{"n_layer": 9, "d_model": 640, "n_head": 10, "n_kv_head": 2, "head_dim": 64, "d_mlp": 2560, "vocab_size": 8192, "activation": "tanh_gelu", "norm": "rmsnorm", "norm_place": "pre", "norm_eps": 1e-05, "positions": "rope", "rope_base": 10000.0, "rope_fraction": 1.0, "qk_norm": true, "attn_scale": 0.125, "bias": "qkv", "tie_embeddings": true, "parallel_block": true, "init": "normal", "init_std_qkv": 0.0243, "init_std_o": 0.0, "init_std_up": 0.0243, "init_std_down": 0.0, "optimizer": "muon", "lr": 0.00174, "lr_mult_o": 4.0, "lr_mult_down": 1.5, "beta1": 0.95, "lr_head": 0.00989, "warmup_steps": 69, "schedule": "wsd", "decay_fraction": 1.0, "decay_shape": "linear", "final_lr_fraction": 0.0, "batch_tokens": 131072, "seq_len": 512, "doc_mask": false, "train_tokens": 782100000, "steps": 5967, "dataset": "wikipedia_en"}
MLP neurons of a small language model. Each row is named by its layer, matrix (up: input weights) and neuron, and shows model dimensions 213-404. Each number is 128 + 24 x the weight over its row's rms, rounded and kept within 0 to 255. Numbers have three digits each.
A block is one neuron, or neurons of one layer that tend to fire together. Before each block is what it responds to, as a language model described it from the Wikipedia text at the highest values.

Description: Section heading start
L3.up229:101149093138144112162138123144112146140134155135134142132123137115151144144138116138101155126146196147152125135163136148136115114142110123130167115094155132128169114159112117126113109116083113166113102127123125114112134145120168081131147101123159128117167085119165132146112143166106077116111171100178127121165108181100134131131147101113146128113113111126122093146125193152128066122141127140152125123105125132101175120120154113117149043155124128087143138100132140139142106068148097150096121127132125122076124124161107142106132119127129087108109092125135130153116135137120146134
L3.up288:100102130111154109104117144101119164149134157158145108126143121122129092125138173116150146119152088153111121118085147152177136129160117145131122125081110136155123158134150116094132143119155141155097135126148077109095146137108181101142084091124156102114128077166112132134096150120136119103110126125169148117163114124107144177145146141116155125084105126121158121118139166117110084153137100104129098143114121126139172142152153147123094141114103108127136113111115122137115114105121135106113138121071134127114141101121147113117097132157148083117095083097165181146092133125160122124
L3.up297:125110136115110112101110118116113116109147135128069144113123110113145126115184176106133163153166133178120119098123173149170105100154146186151122167100095128108135126158079121132078116156108148176150094162094120111099115119128113106154105092084113160133120136118160148172098151139117146126134107138124151124123131115145129128112095143088132153122114137092105126150159159158088106134098086150128126097139139090116129052169135165067074122127158097153156121144143108154095094129173075159100121140139146110125154126125102092122116123118128115129139089145150147151095097112113136105
L3.up445:107126150113145153155126174100151121139138149135141108149143126136097126138137119118142150124196140161144178071120122118117145123149086122112088093110146128148099143127143099132124106139123146098119153115136119140128128161137161123135121065147175133166148096128193140119097131118144107159167114134160136115171109132130134156112185144100146133124117129124162146092107178138106101105123107126127132158133129138155115109146172149058100098114089123083129113122134150045106152074102113092130125123110118153115127128139120115163098131125131087141113118144130170128083138099111141142
L3.up540:155123171169146134102148159108143114120123136166144117156109145139153105144149148096167134136207109075136136098094151140138119135184122138136160086123117126095127146117109079129122097131103126144096135155085136149130072141105118162115128126131083131142136122130172125136130148149106096112126085110123171117146121094108114161116157126109149138126108102131170172100102133179135073123123122129126093126133127110140147129124132155081121090114102124114140120114108144087140139114127131108142122151085095147154159125129094107099118124159124054107100129141103123116082138095160140167
L3.up804:134130123120155133082114136141101169164136132144156145154148098123131125130130164119136126146152135120110140149171121124127166108127085112123161111114150130107127159109119087153154099133107165148087140141145153161066115129131091126157143108143118147122130131159131122178156152121109148116195112125145122156150123135121134168118098138154121080095083158103108111126128180134128114129112092102118121121106105125148087135138146161146108102130104083099105131094142143103114156106105106104128112122087128137156097120148093121135110117145101080157096143119170137149133114120118158166
L3.up966:136122123119150134119124121162117111145125134159155104171133119120120158146156130105118143120173105139126108123099102127096146092130133142115156109118147110148127147137122123152104123137126104097123079120117165112112086136096126125139115131137147099148115103159141132117138124158145145069113156117125133145127152141136140117147158165103111166121090148130178103116116172134134101132163104173121075122117137117115104102135141096098114107107132142130137134117123128138105141075111117101109138133122148125127139083180132157103101125145124129124134108128112107119092116144102171127
L3.up993:122107152172156083111126144084120136123078124162110115126097113112166099112141139133155160092199112130123149111137099119161113114141144133134162125097111120101167190139111079141127110150120127149140196120140119138063095145145127115119108115121128108162092112166110154141115147163166109127085101091153154117132147122166143141114107106136136119098072111144161120129099129161124119181136144108142113128128102124138155090139133179135123136124080111081148125109129132119096112077109107113118073126111123107115116122121131112116114145100101102057133110120132129118089135126186132134
L3.up1006:117089119136132072098081159113123146137159121120159128115134125150168121090150153102121100156166155089091145139150121113146148147150132117094114113095106105117102119098131148144165073078108152143109132105167104140126154116106132126115126122139131154133128092102128129152122152180117134142123106125172136139115097121122132156098150104141139131096101088149132107072098160132114091124127162093106130110072100104102150080091142152130100101113110155120143105181142139150073109080082123105132115123110110129124125119160149144122141113156136118118108092142168115124141132122147105116
L3.up1184:136120081128106174117139149146128134140116123146136113102103112181151091198168127118113133112184098134165129108105137176062157135144150130107131120110098130157130184135128118111106109158106114175157118156133107123086126122149111133099119106126098107128099124154141112138068136163114142091135120114155160139150117129129096137128130116104162145090131120088110138123117157151137098143120145102149133117094125096136142127123126135110121099110140133125152133141164180158097133118135120133114134138114143122076109121127095124126120126142130132069118120102161124136084131106123154157
L3.up1257:115145143105160140140116191119105152114094149107133072114115098143103125105160157098141147130150111148147188116117133131138107156162082110082146129090141097115119124137114122098109107151118094117140134089126133141155101158102087125143122097153086172102113089125120155158162138117168156125130106117119117124147086131151115147128113152129109173092115125100172138166182148119132088124081140138148114136098093133144134164164123122120099096118103116100128083107157143134110152066101151153088121114113137131103166116131105093127115096159131094138120107163123161133142135093147162141
L3.up1633:150119146176129091133110132121124141109096122139142158109176151094110110153146104105127125131115096139149159103141133116127152174105130158132129094085133131120156159158122074135139139172124149121085121155156119130098170167153148144113113140111125166118102107106133101132094115114151122118135131143115108153146087107126159135123130166160100168091154148171128171155158114143173140170113152150129127104139112107139133160168120104112124105142120110120159115156139123118128133110112121107154127086130130119114127134101153134142071131148108154127103093128161169140120152125166129120
L3.up1735:119122140138134199109107101111151168143123159173126114140135105131135139124165150125138138079174127166150141126105143112136122128085129107096151142107130137116156124158155113141141097133098159145093088111115073117103152130114131115110098110103081122134157111157156104139083139137104101097164168072149109095149118129108113150093137186095115159090132146164122146082079158104133099131139163138126134138125117152139127146139146115091076118148109140136141133143128100096096131109070111126121160119076151143136133135142115096128083135153152084089121125159137144113085170118166117152
L3.up1742:106124118111148102093129182112104130135096153182139075129115140119150158190192133095137122119178125154120183106095114129130109168129111127071141139066113134136136172143150093149131126111108129158124153105141112105071123146097148102148114118137135131139126096156152116154128152139115086102144117111184144119131103095134127158153128143101159136078081128124151143107151137134104075102105165125127131154138153145131151103159146152146114145145126134140138117147152108091121139085130106122116153114127146157132166120139095123104123128110119081095117090129111124154120127100154125154
L3.up1786:093124175097147118127142149121139168103134119161136099122138125105125164143148103117077183154126101140172176133112152129134116119148082126135129138139111145196145101151103112130135165110108104128105107095146111095108112109098138123138095088111154125148152066149146126144126110162121096115164101112181147087172112128100118126121177158109131121120082133122143155114122126125110102145105134173127116156138131115125157129168136168113094071132105145111133095130107158084152094115120071135089133076133121135126168129088091109130114142167112105131111105130142162165127121142092129148
L3.up2067:121114106135140147080153117099101135135169142144116128105133102104098085171149152112166146139147089162156129101087078145154149171136114135078168152129121134128143169152130129104144123125115144147115118148150083123079153129125146100158142087130099127118145103159143158115116146132139128088124114157130163106149131146109143154135148155097109128126101113094114163110080123109140089133135133078117113137114110161130167129123109143133145138129151090102154082138117133131096147090131132143116147146125142165090109132153121144150124127097152135125099107127140133119101144097133120159

Description: Section-heading start marker
L2.up915:093111163143137129123121117102163117100126147144155131142112106140128134162180144087128170125177127138129133120091122074157151146144117119115156122131125129151126139126145147111175108102146119156105125115169108125107124146143126110109101107098081123150169123125144115140121160150128134086121086081152147102175119132125176143131157122148169125120142103109130126072142102119097097156111133150163074183155133125121146133145151148107086108126129117141151087112119154083117145094118118140110141120110133123127139108131124124108082083134122088110107094160104155105137141137120152108

Description: Word-completing pieces and dashes
L2.up682:167170137133125108119137120136125106116135132108128101137152147183123123152118111096120105101073146136121145117161162128133134152118134090101158162160132080118164162135075158136113118119084086111140136116097175102126127083134129113097113113094154086152136103092170137149125093098131175138114140121136160107115126091125150144166141158150150157138130090126117125134139130132125133142162088092158154133133106120128139094110140119168102103163119116156111146131144148147094169190092107139141105120136135110097111116104091127127142121134122139191150116134187137108180159100127137103

Description: Table separator dashes, mid-word fragments
L3.up144:124134133119110138130131102096140104091138125150120149141144148098136085097130130158166101094126112153122116151110143107085153113112112099177100091115091102110160150148129095148146144182151113100167137119164127132133098117151116108079122156125129130146169096125122126095162163118137119124175114121128138161107102112176163116106133101146111113135135074110126080123144119138150133147124131122156082146161107135114120092141141091121129093108130122171155120146134171125120163148088121117145104128106138112120185132116132139174137104104148153101161125099129158149112083146151155139
L3.up267:106137152170114126124094163144127148154144143096113105119152154140131132124143068145152070163113136147118120121134126097117129107083114095097134111143114145119140107139182149130063106133131130075107175112114101154137163187075160096120148151134166149128158134100155142168075161152083100135107143125127151141146137131116134140119127142099151098173108153085106168126189140098174074159140137106130095173139124132116104151120156133119134072147123145104180113142136141134130140135111092125098129123185133114131109100137129135104136116134162160138170144130160128092144178113143123135
L3.up329:146144133081108128097147127123098137156145146156106108136112108142140129131140096143112133120111147163143150141172147165105150153116133122127123182100125139113149094123134117106112139109139052155084122112108099110122159177155105131124128130113149138129167145160141104113126118098152105105111093130118110120094093090113156112107136136096123108142125095134123174143100099093131117104143128135152097148154163134142110082140145114138126114131127151115091165132138157082135112152135123115204173110109146124131141133153134129130131118149140146137116096140128135103116160110105128114
L3.up354:126100134120091146139150130057127169118081079149124126114148141127105131137121136125170110135101121103153141113142114118108173114084170136131136096133143117138144129113091158114136145135136104165094184113141095136100117143131133142154094147127121124134120137071122114125061130150162191148157135118102139112129132171142139159133131099126146141117118126169152189117140119109152131184139106107139142183160109129110151121131124162119142138111158125163109166144190150111108170140147109132135138133126131139100151143082142151141133112169144128121164151096165124095115139160096123132
L3.up1115:113147108126161110108128127162135152111176111127179136112152146161089124117100171118122133137133114153116132121143152159092155122127092141125112128118083145138122139104101077114131118128100163150122111144161135113122137126087139139107118114168163130124115146130134142116134129124157144134149172115104118131084100141108145117131165152156112134151161133102130132166100119115138118131090108167097078094141145122135117110107130124151118129129129150148088184089087111137129098143139109132127121050146136148112115134145157131139127150163167129100132138136122157134142174135137132130
L3.up1195:118130105150131160131114152110115094088086137121137145107132147081101144142085085145107104144113130134153157127120127069138123104121133124153108122160093116121150101119143106120111127064126113143110177088141098085160161084155111180112128173130108119132091082174114134138078152127086149089087162138119153128131108133145139133115124095111184136154109141127149144064137097097173144130153119107197098110112104151162134189127135132124158132104117107116161088141155111163114117124071152093120118136168124181101119118167128107169156144114129145149140102137112155097110082137148144124
L3.up1374:138113141164115111140094143180111105160107158156123135165127137123114103167078092167129129141078136119163115116135106124131156107120121121117164123138090141138114092133179131118112166125117082051139135133115124107148134159131164134116099167103119127156114105124136183077103136168094140138092104132131171134109151146127127142111148142155142110171139085165122123123147125156173087135135158146121135133148100153094157178175128125124135092097092110120155105138153105171105127098118200119076076100168156124121121166144133104135097120151134144086128123143170129134100074129158133147
L3.up1467:151143136142118148118125118151157140136125127128104119133142105114128111143103116099154112156112142079134105097121161114131132118145145112117174137139142200126153127138129151111155140138155124142159108128148131115136143131151079093150121118146120104167112103141098098071117126122111145127099133147112180132144117127109113111086112101131161125133136148103110113117121106123197127164107149104163110106125111157095145127121142155131128140110132164173138121135157125093151108118153124138096131101102136142152140105108148141138137159183143139140140145095150146076110113116166109116
L3.up1508:121088139140133137127098118115111148112162124142118156148181096138136159149168140127124130147149087134153150149154113090135114132110149111159153146137159161120141160123124132179127151095211132154121130154171152126180142132120126136161112118104159146128094146138128171112108152121112139146129123132092115122103119141151129112161145127096160174133135074129143109129131160129145148120122094129112127155113119121125129131173131140118125100134142110140162121126122212108089119154135148121143109108110121116158113137184108109130188134135115145074160161142106171130104139111100112103
L3.up1663:151141133118149142110126097145128112170071130131121125107118089140126157125133160116142122140126105090131169130114094145128142155146179111114068153170128121113142101139117130128083152131122127112156104164140152110138137146112196123111130164098113139150113082095103101112097125144102129120152139141160093108118101128146159122207131108146146061140141160110123119132103128159143224101153138126111097136085115087127106122137095139139113117098139153137158165113107085133126161153126111161167128132118128107155127155132140129170109096079151117135123104131179179134085148128142106097
L3.up1667:152186104127146107115136122109109147129143136127111102116134117120155155070105109161125128123138153134111143161138116118140196131117107118162121141112155123142163132110142095104120112109159148071135105126123099121147136113136146079102140158138144095132121090158121144143112116135119090115135113122105109113133155176166138156135125103160095134077131085167118108125130111146150159109108178148117121126129122132104145130165128138134136138116142136165137104113122132132100157142113127116129130131181124071161157106108147130155122109164085095114186117146146175125116111148133081132
L3.up1790:171146122131112174108135113094110059132159121096107151127133116124110158115123126106113103113139153027122147115122182130131124176130144123136128112116124152164108126139083073140151133127124107121102136109137110107120148151154065142170121118112085174156163130113105124147140114133143146148164123145158155156111122129153077141143104125105123187118150123097141076166141103097112149104112140111114126105131159135124104158148142160143145125130115125158105111102122124143107153112117116182156140134105155098162113118118141120134116106145095147139038131148153137150134148115071121148
L3.up1984:122142116170169162120143156112140167104145113129087133114133110124134134119145153156151130158108129066123113109149123112143119116167142135134064089129136139107127127080116108130084117113164113143138147110154103109097169111141119129144120155087126132148132135109114102123111103136111078144129173155083124093133137145109162111129116118150146146137126150194187162145109155176154156140139136155112111132114104143124130173148139134097166152105149115145108144138122161128106110148141138110158133153102205069120119098166143165099118088094119121148095135096134165114124152123098083138
L3.up2180:174114127141160140151117089121127138144155129164089156097144143137120124154125129095154116124138102135154104107107118105104091100128138153103142189091104132111152161157118134119113082121135071115112135118127104127146107144160125093151125116104134141119164167153127122096140096098140126087149138108160188134128156116107132115156154126112125116136154091125088156136114146121117137132156125159125094134134092123101118143122148125112102114080101133153135113113143134126157161136156096161152128122113116103116159162119109103148115115151128105092140117106103134111113088149135121145
L3.up2406:139119119152132118093150097145110149107137125136113136106152088109100139086133176103107128099128136168105171147091122140138160155125133113127110104149136135154137123126081102119093156144109162054149112126148120090190139077108090078111066160101123166128118104163056107128144125139115117164107130128147143191112077164151130124086166104140135144124118115146108122138145157095091150107129140098109139149148109133097128143141111127143152112173125128141116137075153105127124146133157166144103141125167171114157182114132177122109137098124101093109128132108119089133133096123122120118
L3.up2412:148115119099113112133121158133096123117088168137080157129134103138172123097148093154156104180163107114160104093103111110128158131154110123170090124119137133113112127104121108104174107142105172089153122152147091104110150094188146153098151105129160086129106131104114116119129166124127145111177137147147158119112112135157144119100100127127143150154122117098142166140114137116118125115144120132110097118132099147135130157130144129166137138148139120118158141151102120120155134148150124136152095113130129095121143103147111073151167108098118100101131163160144144138130102124106093135

Description: Nationality and place-name endings
L3.up351:164137114154119140139131134067095137137089125114146110065102105111132112123122135121130149130121145134144130136153136153111098090132129112135066132123152134092167128128125147099126133104137142102152134129135123116088105115105106152143157110099118132173099195129137155155151132114157097127158146142131106188150161114131131107182130118127133141119194165098110139150073115111147113129142116131126105091132093096190137155135149136110138137137146112132079127102142127105136089144111097104075070141108086151163095152109137135131096119159084131094138100136136109138148128125101147114
L3.up765:117086131149125128115153194149155129139149121136125092081095134159101157110146121117135163137094103134139105097108140170101160146160127121182131139121098155122167129152105151095070080133111131122114113135103116120130145140146142149108112168151127152125115130132099124127120120142153135142167082099098135086086113129154127161078112092115190110131121119107128190135153126105111101111122134142180114161146130105115123147118106118136120137122108150112137120088130129177136106102123165111119132157102122121134132118127126105138110091143150120092135098148104129134131140111174229114
L3.up779:101142104131158143126093145111116117129106117157133127121090105136101124094118129143131161112137108138162134111124138122109102143120107099184101151121144137111131119124128120113127117103125125135107159131135137165130150085109122104092130129129158124123112116158110148111127120152169131143152093131141103088133131163163149162160126128113082101141166143130136128175150094113079132139090118138122079101126132091160101156150181116128158169110123063141144114112121132163081118124096110104101139122121106120127097130094122093108123145140129134143085118148109132147133088190167112097
L3.up823:149102165119147121112132124131143072165113133138161111109138125154102090139135191155133134120144156164129144111149131115151150136125119140169109111115138126109112125105101159131104134161162132148117162129087149105104111113131143127128107094136121145118108147137122095149141146134139153146148127123093119093156139135150133146159120150144124129153050135116178128140123131101149134133130100149154128111048110152140120121161133104072139098110143123142175107137158115152075138121105094149100106117142120139114104127124131115124124174169124127142092064153108161113137120120126133133
L3.up1131:086116108136137159100145147142142114154161134114116137156147123154175087098126125163119131114171137134107160115122151162131072130126133113168149118146128140130090130154133174123095127138096129133107137114146105144134160143121099100092113094129102144145090136125143142164150096088143130116107137136129115108111139153114167140156158124121077132114167136129182148136151143115079116146156151100141136096100139120152095152135126140123160116093148130104085099109155152129116095125110152162113154146120132129091138160112155138082136102148146119143124116108137130078127135182144130115
L3.up1289:112119137138119091108151161130120111125070120143143128131139165105132071127106147132113176117157106159132164114148129116136126113108103094125150141125118150137156107152076117112134126120110152112125146158116118108117129045126085131110120111167128111126126176130105102151101144131146128147109115154155090113092097137118136126085133152118148124147167121132151150133098123078106115092132138145156121119087125150113133117107127136110116163122168086157085106127078147084099141131115102127138141136084163144156143123126122170101143186123174136104134154128123125085178112149125098125
L3.up1307:124165144134174124157081120185117117125126103135107135124148113118085115116093109159132133092125130124122121144150125164143141108131082165152126097159148114120144105170128099123122107116114156128096149135099183089111111121142135131108137140122124102128163116128136153070103123102118109091135151089149177128177131111098132114146121097125112166107200175140167176100182128126135080119159114141153148082114098105147140153151143107163119148107142151162143150099164135155096153165119154116086134112138147106122150160116115105118139108099165118133098104124118166091154153149123116122
L3.up1338:093100102116140164167155163109112113101105066113144108133115082124132116129122134160069163085134139156159152146119148121126151163132186135098155113133105117171121122101102182081107119136131107121138111179128144143141119113130139166115138139140143133155100073161146104133121141173125117117131149118123135139126159119131098132145133140136132152079123125140113107150080107135120165150131099123174121118133136118153106113214137146146113122122117122149123144122170129105121141116103143142079166138112156142127144152120164076134095144169069117137101129161089175155123129147163120115
L3.up1493:125077140120098128100118130132161141114082115120121107146115138113081123100119136128159131092174163165141110160148201143090132134132111084126103140101101101097121120134106114100167091117088085135110140088123098128144141110104106176111130146171128110129108160116127170108148110123178096128137118111187104108152131107133110142130128126106138116132110128117149138138094133095147125127150108142094114137155129118156119141142177097164075145136165143133089144109105113112138141141113142094111138136130112125116123099128094102150127105089144114137101099111148143098109142084125147081
L3.up2034:122176143130094171135162121118135130145119138104118150124129070155119102099146120111134152141126100119142167124109127145122120105168115118124115124127091163101097125119107153104135150129115146134103138091078133155134155135097106163097110089127136163091127130096137151158112083148164164087136118139131119118134128125087156153107133172122160137127120169071112144127140127129127124151125103171167105094148117144150139112115127109120137097143123165137123119141163140117117128125134108152157136099139077119145159137166157121103141124132100087113118105162082139149124099147144121113
L3.up2118:114139091126108128120156137158155128094115130140160112176132143134163162099114132144091148139158150088121103170124094115104156142128159124155126132123146109122156117162133148130079139120120100153124166129173198111112148125133108112132170173155110130109131140117128102128141129114173122115093138137126164178125146113165126134151139110139183114123147119098132126144162122150125122150106100166149113104159134130125139135124141127107155122107128131138119142129103134097067138125149143127097110108134091115137106080137085117122070132162123129094129137135095134094151133127167092135
L3.up2272:177116099111123137114161118084133127144137092096167078163122168140156104116112141123114103093141112126135108130118112144117105111128141114169103113099133126125122091166152109091109120132100120107109094169099123135123121119108083138098128128131113154146105147132127186132136106184153173109154163133118098150110141156163135107168111130123155145168132124100133111102103157099102105156090151147088142096124155157116111178133107136163161101133137116143117055132143152121124129102107089084105143153107129145123134125135183129069145106130127152130116097182128103134157117141129172125
L3.up2323:132179142154123163113147107097141151158162094138131154097124137149113156123155141114149118132163167155099148155162134127096090133120103107155169121103082127117124113124140137104078136119097156089141133131146127159127123173115130130126096138118076135097098129163144091128137134107162122137125145144165131130137139081137151102152120089119137114131172159140131125136139082109112102139146114132114153118073116155136114101136149140143095144124128182181146161146178130134152115136151131119158133139116108139170095147073145145171072117102116110116171110122138188140127097163115127125
L3.up2428:141120119178117105145165117109168122149114125195137153133135116145077097139122148116117100111130107130149153143154134157109092109127109093120127112124113125151141134135082155108085109136109157121103117109143110134120134119081097146078097096170183173115125113134152161160141105122142146076122126126121133112135156143151145133133146141082112103150166106121114139154137084172153101128141169183139148126138117135128127105175139074140145159074124104131100110120139115140147074120132130173120152173115121110145097153125104147143111157120170112133115107114087094115145123151152142147
L3.up2487:129114205098139124141095139157069094114147110160133076080210099164137126124153152097160149134102065136133117155091163124159137112149109133142114121120154118147140189156133126119109142150082118096150118105124156104118125109136151119106163158086135107131155152092116136111109086117122145138127142119138127118149130137147108144112134107132141140174166141162088119110126140122111115109149107118119108129161127139140115164143145151175151109099164161154088130124128125107121151157131115112108141130089105141133151121106103111146125103156154110132172195160105187133131137134121110134
L3.up2490:135136103152133164121097162155119142164128117110112159127124122136108125111126133098139173137170145092119076127169150117118130133145116184160132123146123108140056123171171130156119123096107146057116138141102118159112143075112126143150150125154122150164111167124112133106104099179121157072086173115161124132150075149154144099103153136193112125154178114145125116147091130098101120131105136122111183128121100133132144123103112142142140111103141107128141144068097101137107133084128116120115106073115143140145143139095145141113120111130155141118109155116142139113112131133142097118

Description: Nationality and place-name pieces
L2.up1807:158144119118144149160128141119162132153143126151131136089137137176154111145143178099083119135139128167105146146156119136139081181138160125179145149119123109086149143144141138141122122101094125118131151119112130121146155079111126163092170142118073144137115168115113118151170160102094146134103107120173108095145154184153135148125102151136158156164150141041210147159128136106159131155100115099113117133130135111148135166106127122143153126085126129155156108081171126098147117160094127164106123104115179171115141121122152138125090107123118138140108110152132161126154129109149123151

Description: Table separator dashes
L5.up309:105149166127173110143138123147102085086098149109149106194119125154117123120116129090132096119141146104119151133141134130172069160078113128111118159118156141084140143105084114160131153123139099120159131104119105117146147131137091152133144150143109153138178090104087133100125147131174115118118143118137114151104146092149115127103172172153102170160145095135165122085104103119143176162143097105152155108098137133119113129152158120115136131165176138130109103104145121150163147175115101163159176153180165077144176161106134139115153102136121137128168147095161126138128152078170151146
L5.up544:138177123125140144152095137128151106117120163153112133163130142181147146126129094108144141124173181131137131103132105114150139148112138136164112156142121158126077128151083116163151133135129148151128173105108091124163133159154145133134109136126141126109146172138117132121119134125129124134121121126115139135099093096130105129085158118137121118128089143143128157133115115116160090139114145094139117073126135158105129082156113116143104158155104093091131136175124158121111100109120113165131168113120146124128138116129129099152147108135125169131186146132173116127149099153114093123
L5.up846:131124117133129066143119103152115098106147182150112136125150151169082136154131149109150119107118150138121085117101167132132109108145133115129137164169127108151151107169157123123157144135141125135103135136130116147144153137109089105144139133124145061120111128187120104166152098104083148124154141108127118160148134173110068129139135131101073168171116128154137141138119117102142155138119160109114149116139096088124189132109185136134115139196103167165184107084135131138142175196148097139158147112149151146129115176180144158100122084109088129091087097094153128112127134131152122158
L5.up2280:141124159143117105150126094150134117121131131130106134118131107130088107144133125115161112149122103129123137140115171077147137125092118113155105160162123117125136102112073050144133141107134121131131146114178150135172152120107130101101142151101139155134123104174103139197139136138144115119159106106146160131133096164138138145121138159132128149116101136089116126114120110096141197116113108153160163134135130123131134098133125137141136148163162135132137144123110119181155166121125134118106109126197153136129121116159141089116144103154154136140161089113141165127117118149146123129

Description: Mid-sentence quote/possessive punctuation
L5.up280:128129149085126190171142125110091172151184142142167115143115103151137111090163119122091086119122112123132148134103129137146107118071161127100120138114088145151116115154134116153097167144150107112172105127167090160133152159162116088132139104146101161144120115073174099173191117140095154156159123156122073114134114177123136126160123114139122159105151132150118162144127124107136110126122087137163102156127114122142126140090155153127113102118105085103133165118126170123114111107097138133111158136145120115193127151120138159126138149116131119108130092106131092146097145124099108115
L5.up1757:137121095145124145143183132126166169127116109121123117151137097106113143109102145179107074110138152151138128069141154110161080145186134113096118102128099128123092113094158104126133141150119130082125116156133121114113145131142156110138136096121149102116117174150121139128115152129127134087120142156136116164104093096140147120178109092094136136098160110152184143089108123144103120111152118106110119140135068153136081158102187120101131141114141120097095136154145127123121126115129124110121090134116131170121129069145131150122099171163136089143066104081072133096099136131121146118
L5.up2109:106133157129156143122181143064088133112171155137138130122094157135129100131125122142084105149123130135136109167095136142131105137147154145108095097120158138082146144125133156113087147125103137092142159117162128112074132151153087128123110169135176145144133131114135097137141133136110121085164167119137135169107138091143113123100109150156101155070104116109142130118129097124130132130127124131129108131084143130089094167150096150115091172132107125150141160114161104090116101119086112120146132151078125125149157110107123123096120130138145156117095151134145176131105127132124144093
L5.up2238:166170129135166098141155117139122148126150093122148131138129128138136131072197135106123125107157187136132160140075146084133128113140110084169114136097114113128097111109127125104120137113109115097153135160174125109145160142114108147107132133107125174132109141144083142155141073148137141048123117173109139157112137176141168097141143150091125151117148105134173121102144157130132177114101149088137122119104132151138108075161131119164084171124147118111107157132133161147131170135105095160158119145102123127108074124136142143126158112083124132147089068151135108167136091152165133107

Description: Place-name endings
L5.up257:100118164136160118141114138153121167154140141130136145159139158125157102113138105145132118145088113137154160141112100090131107127122136101126135120110137120130101096112117131103110104114101143078156163094138109142162150105118086126103118105148127131090112120143118145154192083147178143122126116159155094143164126103108156149074139171082152115125132101128194142131155127106134126104153110111102073132162150124162103199102131156102102131142174120124138088137163147182126099139103166120103152127135106142103127131075127110114101164151177110133143118164152129122131103125116129121
L5.up1615:119116101145085124129128094120156143167113124105107095173146138115121115135083123162157122139178165106084128112157135164177122186101096098113149106133102104100139117140119112122159104119127132157089129103152135124131128139127096141137154076123157182133104123138160150173172108164082152101137106130174124140100157116123138115103145172154124111117139134112109158131103134164140128160117104145145097126152157130136098171091145113146159138125162114127160105122116125135143130149110146128147122093125134123127124082136157137097132157143172121148138117113101145111126114132146135133
L5.up1661:101112108174124134106164082157118156141172109077117145111155116127143131122118119084115139112108074120141143133140106134142098173147108140150103137123160119101144095105130144164140115091102130124146113129120117151158165105133123115118144131177131178155138100103147157187171123144159101164124114070138175116141134147114130133139118148118151167128137166120155134106143130151112098124118125106161125125155069089136083141135136135101146119155147091144163127150115152114150136134148081164079101153104142169103133180108138118128134142158132115088182137143105119119133122112067157100
L5.up1852:167118107107160107111127111149102151123116091128141114125115116112158111143127151133130145123134154100105101137190152158115096140120150114154154062139104126108111108111146119096120146101124206125113156131119144149152162167110116134131092125135135170128126090108135153111188123110129130081111132106149117142102148129100159116175148134124119160115114150119101142135095088129105104158164099114180077145140097130143107152137149158114124116149145161155131131100125127157133118145090133137113117145115149101116129150073160098147083136142164081140137144101140140093136147145151132143